From a checkpoint of a small transformer trained on Wikipedia: width 160, 5.17M parameters.
MLP neurons of a small language model. Each row is named by its layer, matrix (down: output weights) and neuron, and shows model dimensions 0-159. Each number is 128 + 24 x the weight over its row's rms, rounded and kept within 0 to 255. Numbers have three digits each.
Before each neuron's rows, "fires before" lists the tokens most often just after its 100 highest values on Wikipedia text that the model never trained on.

fires before: "el", "z", "ish ", "el ", "ian ", "es"
L10.down651:130124175060115118136110131145104101108167117111089158164106106130139123156127135122118129114129113155115108106151107150129122132139134136099100081157110130119186167109129128130053154134149183159114138167127134127088142153131110128135132097173144107079128117118139131091122170108128127142124101175112099127148113137114135155119082142130099096133152133142113160123158092124117087103109124103083108129086145091090124157138128145146143102112144113082109138153104129110134148149103165

fires before: "\n\n", "\n"
L2.down712:127114130136139078109208132112122121101144115108095140121146115148129128124156149126140134145134094127133126123112121094137130099146148107115101086102145100169138113119117115121153095107127138127141142151151175118139076166106131115128138139078117111160123155122154120110156143152169141158109162099120157145142082203111141152096155123099121160081126140206154150138135114115155143162154149176145099116146169144092131123123130105118132095109128093120118177129140124118145119137147139

fires before: "s ", "ach", "re "
L8.down157:115101112131117119160104153135134114166107134127127179111125147117153116117133112141172114154177121121106146126138123144114159087130127115126141100115152150071101106137154112149109148178166149147102108151098161139089130152106145180093094110145106145076150139089179116154161126098182108141112127148103153115118146121095113101162128104127125133146129122112119161175125122156140130125100100120111139120125126115095200090144119151151139108094155128124084106131143112166120159119101103

fires before: "ed ", "s ", ". ", ", ", "ed", "ing "
L11.down763:127131118109118119149107132104124120120110137105140149138157153113160144106135130145122083198122106154090127134134101168107138150132132143164143132150137134127138122152122092102118118117157144134129126153134134144121149143117094103156124160134111150089214081171124138147132158137134127154100117150118193101156086147124139139122140134132130158141107133117086114131194100165069130147141140129158138111081133113140142145136157133132157121139125082137173133168188151150120125094163134

fires before: "8", "2", "9", "7", "3", "0"
L11.down442:128115121132152160178126131110117138167106098167113097140118122162139110139142167137089117143135139138120163121130113131103121145141108161196093134092108116131111124131161115114155103158152150139115142123140100128150148145132110159116083161109115122125126130153093103107130100089102120115161117175135103132082118135177117128118126121107155160126111096135109093167137139142124139101098140135131119119081121131122136107141078106187157102148110127096091147095067122145121095171087079

fires before: "s ", ", ", "s"
L10.down60:102166092100136132123123178075112128107123132132124165097101146116149108103149127149127125110124126120153122135177111117098145167146096105147169132159093126142094145141104099148123138120090125119158135126172162122124176105123125135133117127178136100113116122142136142073145143108134142115067183144117164116083116101146160108067174111134099148122122136122136112141097118168124132135094076109108120135120143104151162154096129103115131095112106116105138139143180126147105142134154155

fires before: "the ", "| ", "a ", "The "
L8.down96:131127094114127128131122140146131138123163085117075132111117137108167148135136134131110153148136124132141134135141125116135127127121108124115129138149116136126169119131103144112137136111218136108129093123115145136117125126105107128130123131122151144122146120097144120124136074117127137144138255125124120129138113148133136090115124112156154121145135073112139138096115146124120125144136151128185101154154120123105147117146124120085090128148083113128127127110156129126115125110138143

fires before: "\n\n", "\n"
L2.down610:122125120111098058092153141124110120103151123151118162134146152128119134111117147150151134149121093134093117108116123110112150123106122122085076133114132124146101118143126102136159128132139133103089134174142124161158109153107154124175143134084113130103104138152129120075108139120182145119146113143086112149135111147121112150129150080073096153078101172139125156129094131122134147148124114169146066132105147150094150139119113092120147099082150135146126163119173110143159111116168118

fires before: "| ", "ames ", "y ", "ent ", "ents ", "ames"
L7.down305:133138134139129106082103109119163114101138106157123138151120110080104173120103096113137157130123110119142128120153107143130123125142137177077141095140125106144093147110152124086120092102125142121143097151086109127125130091146149199142137159131083141172125118141100047146105126113148138139103159126120148127111141130125104119136130151071093172123154072158152152140119135130145128109127116114156085109117103100057141108167099140154134148117135128101144153142126128113124145144129116

fires before: ".", ", ", "s", "th ", "°", ". "
L2.down673:135105120152128098124134165081145127130128132105123153098150132132107131096102120129113080151087133133124114092170159127153190128137133082110109133141134141129124139071161107142136106161134110166133112131153131090119123138071171120183142142152119160113142114109140152143080132163142137110107102104140182149113120114152134086187107101122175087133155131159112179127141120113132130126110134127137118103118127087116144131121120133084126123155110130149175176167120138147122158129151144

fires before: "\n", ", ", ". ", ": ", ".", "=="
L10.down591:115170119147173091089110151093160160142145120162142147097091128127119118132145154157140088103131140185152072141105115122131124130138141111128136145145117131104141098121158086109105135148129172128145135128176173137148116177149111115145139071121119085145143128117145136094128143085131175149071080138127135155154123121121119125134118103136115120127138166139107113136124089118122126155113161163103082174146107131118160106153104121113148130139152117115192111123162149128160106123115134

fires before: "s ", "t ", "re "
L6.down361:100099114139141094123114160136143143107101096122128110165136099111115126116129071142144072120131143117123118126182134120116157138132129125132127140152122114119120122147164153108161177126125151121136103135127148141162141137094152142110149130093176136129076090134132143104124081105137140055104086149118164118136126125130122125129158131137141088144129118131143139188146181124130096178115150133129073120156179159123116142156126150155113099123127112132131124158077070118114167102116108

fires before: ", ", ". ", ".", "s ", "\n"
L10.down634:077115078123158110123086137149130117079106158077147170123132125129121116116137117127128132129164103090146110145146137111120146108174091097116109075148098138152097114107134099115163157099075139126171164107157135100115178145124151105171153121142108124102179130124132125111113120130140138116107168098153142158131114105134101093098119123118104132148100157130146138138158113156123116119159109175116099094100127132112143157112120166127135116157110136096169141123093133131146174134146086

fires before: "by ", "to ", "in ", "with ", "on ", "as "
L10.down45:126117140114096121126116123108134123119077146111116132147132166103128107132102103139117131136124138164077170102162115128090129139132142140124175143144133101090156106095147126116138133135081089107207114114103120162147120117142122145144137093131117187125156119159139111116154090140111141133107135156077085140148141113128152142138088131078178125087151089116112111172100153131103143121112116094115135134098105150124072099151124111109092140158128118131108086147153108104154113149102123

fires before: "by ", "as ", "in ", "to ", "on ", "at "
L11.down758:097081135144075152113144085125145139120127143153106124140108132149139126129110094134121124121135109152151129124179137105085160119085083151078141087088148111116144156105108107133121132188147156090141123134067123142106106116112188119141147110130130138125116128147140155122179128153166143154137150112137069133118116122116113143082139123074123128124127134107133159156103119111126108085114131155098128125114158180137101105121143118083130124154132152145150095112143124090164117104105100

fires before: "s "
L4.down72:129087131113125096129111135099099096156139153149111147137122117062105126107154112128142094129168131155153126158147129107126128146138110121134143098123138134156123113158158096126136150111113118142123148122138138154172112119082168144112122101166122118122108107113150078146147136144125071114099140094044141113119103097164094112097145153132135086172138173118108141146125124095120108168121079114103091156118143073122166107120115128137114119093088097129150137146118099100162133122116112

fires before: "7", "9", "1", "0", "4", "2"
L11.down197:140127100091126142137100141127138121145133134146110099154112107136147098116101146095079117140152093111111145122167166133083131112126150161134065119117119136131090153135155171082142107155134158119187130124118125119160185130105137124118099107150107162153128150132153113163137107099140125142136103143154122132116104113103119145085122099121137143136100129141101122090092155156097129131122093178135155178100147097100110109117165113160172144103157099131146145116131158139145105187103157

fires before: "States ", "York ", "York", "States", "J"
L2.down145:153088133166101139102126171097105132121128119128139117114112136085126135090135141147124135166137133116143139140149154101099163153124155103150156103156089115112126153126093111124128198121136137103148145107118133168148111169160144107133168159105119148109123158188130107136128156099128096119089139129164116138133145161152124147096100136144098147113114070147093103137163106130126106128122111105155113098139117146098134131144199104168154137159119077129158117132132101116093154087111143

fires before: "ed ", "ing ", "y ", "ation "
L11.down735:087141175107118132168144114098138086124105084176115118100108111116159128106139159120113134160159168154135126164133091172121140162141124135124106155160124157112126126143133108173129104132141176083142118106143090133118130137074110167167135103143093153140108124137131125136108137125099072160109095129098164172118133124115094150106159139119108137146161148125136113129146141104086174128110095140148116142124134112142113102106153118127120142121150181136163123123138129151115125139092059

fires before: "the ", "in "
L7.down314:112115134111129110106103151139154108087134106138124143130098095122120133140080125120133140118153131131123124170183116117116102095108129164118153119118096075151146138153090136134159104109124137135136159108119139108103124137110110144086104117112109114120138141111098123125119083118107139109105233164137065098162113164134128090094117127172133168113149139091108108135110135143114142104129093113131130102123125114142136147175121071154125160131122146150176134115152124134116094089130169

fires before: "and ", "in ", "on ", "to ", "as ", "with "
L11.down539:123120125149084165167161121108116179104149115125151103164148120121119089146086126127123112100113088097123145128155149100131168145085163111085124163165129081110140136133096154141121111131137127123119139098121165122124113166142135123096169128101098131129083123160116108095148083138089109143102132172139083125092105102143130164122106174100171135121117103126135124156100140144120123131091138134087146085155106158141091139096128146129154130148134133157115116094112104145148083138126098

fires before: "ed ", "s", "ing ", "es ", "ge"
L11.down494:139135157133129126125122102125123126153110090126098141093153095121127142107144117139096120099137143108119100187144125170106141119156155135092141132140070147085089076072145113139099135124098146105097131106102097139101117109082191130109124103118142141178132130160052101127086106142119159123117097173131129141108137084082150117119105139150159107163111137145142090149142139125136116102113156121132123135148115134121140128151112126161111107157125151147147166101152122120119153156108151

fires before: ", ", "ly ", ". ", "ross "
L10.down19:120121146086128165098099121097122156163108122149089135098134151128142124116104141108141118132147122096155112100137153137111098163107150112139146134119145111095158123149115121140132159093108122128129138112147134124067126182168141168087116138134061104077124099133132094156134119146101109128118095132142069134135139116130111119127132085112143166141163147114169159111116144147117141146100112134158150082102112139147157130086166101152078118145101120130182103080109145129110114117148159

fires before: "by ", "in ", "p", "for ", "to ", "with "
L7.down760:108117124126117119134098115099161129115128136144141154109099127119158138168136068122123096096156108170121140136144133118140126146153125108128104084175143054145128133141123126106123106182134140089145127113151120167145125123125140121161144144109092146131162140139118105054149114106121167136110162129121086129125126110114177131114189152081150110106082118126105074169093121096104106131100087105113161134146115123142117105130109162119140107161161127136149118117136112093134129131141159

fires before: "\n", "s ", "ist ", ", ", "s", ". "
L11.down8:121161131146132134169105078076113090097136173110161200134114133134124101132131118153159119117129137124147164135135124156115132100159137120083108119141135121161149178117145101121156106105113105116130122158134145119075108141118109152160161155141105126146146132120115144123123132123136168150135076137148194101100122132144185141136135161127117120134124141104108124165149098108139123133154110138153120163129142143079132147190106152132169162092088087125157097112131111124131137099133140

fires before: "\n", ": ", "e", "ing", "==", "ation"
L10.down222:123119081124111141130096143103128116106112125119117119129119127130136147102127145101107139179153141139157115147113144111102091130094157110102135172160122128108142094152114179123123144117078105139103127128180169131124139140129151096096158131119128118102144102132163149110179099099129150129158109132141123177150127111141153119135124138151104094171123123147156129117129120142105144126098156172148131135113109159147132087105121122120143086181167069139162069088152142077105148166135092

fires before: "- ", "the ", "| "
L2.down226:158118135108125069093120138115149171105119115115138124127126147167100177156135104123132156148086154115122147143156118116139104124152137126186126116115106141138143126107131098149167094105120122124135152104108135140106115146101116163139158109128137140121170120116152083182168082117133154149151199144163102149077138102126161092143115127116113150112112128147134139127118148133172162101159134116101091069133139148106124161136130165160155121114138185115155144111116098107148106139120127

fires before: "\n\n", "\n"
L7.down7:112120134148134123130106109101147110106145120132115147093148122135141149133084152143122137146151132132128125130130118111117141095066126079127112125150079140112108092068153095109144124131113111101118108134144126118186099148144149120151180117122121150135166133106100116104143125128146151154070081154072167213137116163109121137151129096174111171119116128145138118145140134080140100137146138142155082132119120126092155116128124138106166134142131115128141156098159133153116128132112071

fires before: ", ", "ly ", "ely ", "th ", "o "
L11.down390:110132149118140127126068123104141100161115109159103153125107104167118153143144091143159133118128126097139137093102122154162104123139131112143117093148163145066165146094143086136129129151106131156081148127163112110081109156152134085114093110098132132120126123082134121124109132167103069129141134160156062110143108134117126122086135101132165150110131115097125110090119119138105127124115117133109161103107163135093129095126123094134106101151092160099110152113097142174117131162133140

fires before: "York ", "York", "en ", "States ", "en"
L2.down341:160105140124106149103105149111096137098162100155113139164109072130165106139161156130097199090118138139139073120112150129112151098097136099140173110133139084094134151140109153118136143110133148116169132131145109160139133136158146100126156141111133156137163137141109160153142189131135131123120139092123150116139110118125143120139140139151137171087124158157138150147161097098073077140134160082126171091111138173106114147117126124135144116131118110121160165156121115127115132103151141

fires before: "to ", "in ", "as ", "by ", "on ", "for "
L2.down663:092096141139151152118146089139116151114118138165123139142114116125134127158129100181129111146137151150138113128152155123109138097118140129113115121134140093129093088152155141154159056130127114091140149128129183160165106124138144129140104140110121170112091102169160093077143137119119149105092171151146105124088131105163132163109096162122105117112116138120184125140123093129094096106112120172097132126115150146107091107143110116133110119132114153175113112152111111114164096160184138

fires before: "s", ", ", "-", "s ", ": ", "ly"
L10.down594:090132123161132153123080122090096115104143135120138189110153141094114126087123130107160143164117145097129119138130122177154176161114103118150154092185117123149121112139169124139151127122096151168090137149167123112133131131106085141117192113159123153124126123157132119150125139205154134127137147129157164109138120086121130107147132104116129138147144134120083114165143145093116160135151106101131144129146108118144123109159129136079146088128129103113155144113123132099141089134164091